{"num_key_value_heads": 3, "hidden_act": "tanh_gelu", "qk_norm": false, "init_std_down": 0.00372, "beta1": 0.95}
MLP neurons of a small language model. Each row is named by its layer, matrix (up: input weights) and neuron, and shows model dimensions 144-335. Each number is 500 + 25 x the weight over its row's rms, rounded and kept within 0 to 999. Numbers have three digits each.
After each neuron's rows, "fires on" lists the tokens most often at its 100 highest values on Wikipedia text that the model never trained on.

L5.up1585:536500504486479516546505504542478465490510482483497521495481529495501461468495464537533463478496481497533536505509504483512485526455536525489476525523502503498438512506524458543481511476471461534527497501523481453532507473521500477471473503467536508477478516520485464501504544536489493518522520528524478529508484476547466504489537472466504479495456471458465481479509457471480482491479443492485455496547499516464523483488492465474498514461493537508448512501543457487460515525498471476516454454535515517478498491486469478457492478489491451460477494494491536481505470496480495521
fires on: " called", ":", " as", ":\n", " named", ","

L6.up43:485482494516526481534518499548515473487497503498537487497528528463500516485522565459502503523583475499511484511508523503485501492504480491458531487485507512521505496502549483533495483461477469539510535520481494497482449478544497482513474479487469490503482515451448422530484513497462478522541510476541494532481533511453474547505504502503508528485493499525471498494496492535477503521506477476489498486532497517477458497500456479501490525533486526494489474473494497496509481479495515544530468530491473507499497481479523489521505504496491521473549505553509515505460514464482512507
fires on: " ", "2", "1", "0", "rag"

L6.up1276:474505469535502487486501464565504484502455489560508522492442505459473532496478538468505481485555507489485522503560510483534445496476506499495477536495488492450489507470491538495499487461476508524502456520523480478524462510529516488509498490518532481509550506495520513474476503511534466474500490460497470433520474524488490522495487490482501479462485501494490512449515485458475471482473492529518487465507454567529497478515462475465470471452517464516513530541490479466457521525494468496533476500511467502490463558466513466494491512502473481458481504480487506486504493523508495485
fires on: ",", ".", " of"

L6.up1020:486486546535511472495507471515494494468450481484515538502517510478477488453542481477519422487507520501463469486502522486510513530509461479523481501511450520507477489503479473490492495484492511518482526464522512440499526523530528511487538512546532502487535521477532514499547506511488499525489475535501490466513507510444498516490516476486458480499500508472491479496500496511489515512466515521492468452480518507477493475511476500462509519465534549477492514474494467491485550513495487499522490526498498524473470529485522519482488469491524511489507495495504471476522507452489511523
fires on: ".", " and", " (", ",", " \"", "z"

L5.up350:482482509482502510539514563475477541551537497484498521526510499504501530466483510493463522487509478484497477520498507473493515479509469528512554492508511549479492473509476515479539517461496499473552466480507483495511507526498461503517493466518491512515471494496499479473508521503520458486504458483512473516531480518451538526467515474553480486535524522481523528499522494520526514495446524499494501504521519486516517535511513516549519500436558499515517457498475529475469529525475509500499481467470497488446508509494493462488532512481472458478501519494465500524474523523466476508
fires on: " (", " =\n\n", " ", " |", " /"

L6.up1897:509536497502516535471499459523527475487520550532472444476573501481469504513480524500453534483452512469500538509480490467505506506511486510480507527514540534489482507444502483565492518437479497516516496526495450542506495496540480472520482487508526490499491504439464494517515505505464487512531459486475507513512547488475486458481487505551455517502469528522477527513458504512559486493517490521497486531517502498546504550492523537519494494508504543496457492505495506505520513505483481501457504489541479492470518526515494502499497538488431484521506500481495522457521523543483516518
fires on: " on", " ", "2", "0", "3", " –"

L6.up7:494541499453454517483508482499547473496482498455507544529513454474481486526461492497485534481504466490493468540478540477496517498507550455458466470538490493522498523479511540537492472464511493475489460482531548528496485522483492489528542521553504512482505515498489477560497501565520509501466547531528473475522455476465464515507496482530537480486464530519492488513490514489521500531464473476523487491489498483563501456510506545531538494464482501513503517515485533511474519533477524532518540502503493480510525505493498486524493501519474489490475490529509470526497479572466505485
fires on: " on", " to", " a", " as", ",", " the"

L6.up281:511534483502477454504502491493515525485514525481489502528486523485472497517515526481474478539501545470491514449473485448506495442544497507512506529527547486531466522495443502499532557501480522517483516541514478502536493501511476493489546516515495513587530500513487472496515479524520465458508531514529504525532546533492502486497452503493525495504495517512528491484481515564494472508475518499487481495512494508519506524502490506501501499442487518467488479534457537495509494545485514502520490481499468509496516500527470484508513519453501516531532492487480498458526543447432477512
fires on: " the", " ", " of"

L5.up1570:497519524518479506543532529480520506510534495500536468510527515513556474475502553521518502515528484473527539449496495497479512516471487530519511506508517455523462550451481512476480550485520539505469462490488463480517492544521510472501518553483512498536504474529478552466504540527457476465516449547461543468508526528446503479524479523473491497497503493505503512481463484494501507447503553481450459497474507530496473503537480462453545520450521533434507521493484524541506503480492513511492494473490483476534504489498479474481515499509510528538536503497512500490500482491536466488
fires on: ",", " the", "'s", " ("

L6.up13:499567530517513512486471522511540523478512510477467446541479516498500487511536481552455500504495466481485490506546473495504513502493513493496505545482488486466495497487503522497511538460532490495513521537483545507490478533512448508492517475482439479471500513458476498489509524498474439507481487501525508500503488479423524515499529480494516529496547505509476490493510496547518480493538497478516499466543497499526546502487478515521537518520494517503472486451517470511512491502501515535500480521498475543433498506454492479497508510494499483488519522493461530502492496486526517488
fires on: " (", "1", "9", "3", " ", "8"

L5.up1713:488535545464466491520531499492477480480533480528461514486520519515471488481510483484507502488545491520501467440561521480513507549468523497535467522521490513506501503560516514523462498508519466495535461494558482496541459549503503491471489508522483507531500539509494503475494536542469456475473487509501485493519540511491455536511527484494475481497483533532464536457494503511525468499474510520503508497485461520526490480521506460476493512497494515475551548474488510541517477535513509504472512521530513489498498514438508493477498524525449558512501485492494444532495502519519531504
fires on: ","

L5.up277:458487485536495515581521501517460498482484527511511506532509502481473526471486514497487468491505524507517506463448517473539498507452513509524461470471497471475529473486542535478455508462532465522470495496510494514496504484477514482454498507490504473535558506497495467491472534463510461520508469457488476471483504489545533485539547567479488503460495476515494463494487503458504517487485518504483469520490522520504496537490488514498494504507518491545489492499497501482460516498500520514487464498500507504498487528504522507532500554493499503508512497556518523473494468498515532481
fires on: ","

L6.up1123:541496485476489498503479462514558471514547510499515480468517488479501487529475482506495501525515466479493502487467497539497501497504505472508498529513483472512473478508499492497544489501475481476496528485504449490509479448523486492480501533519495491486489479513526502523484532520535518497473486510517500537476528508460470499500529479520504511499495461542510472542458503469565493462477455488588512507509460468529537504487534502517533474494558488530458504545502511484513501478488471492528527486524451504494528506497440469467523501500500480485461536484477502494501489514515508488
fires on: " between", " |", " of", " by", " as", " to"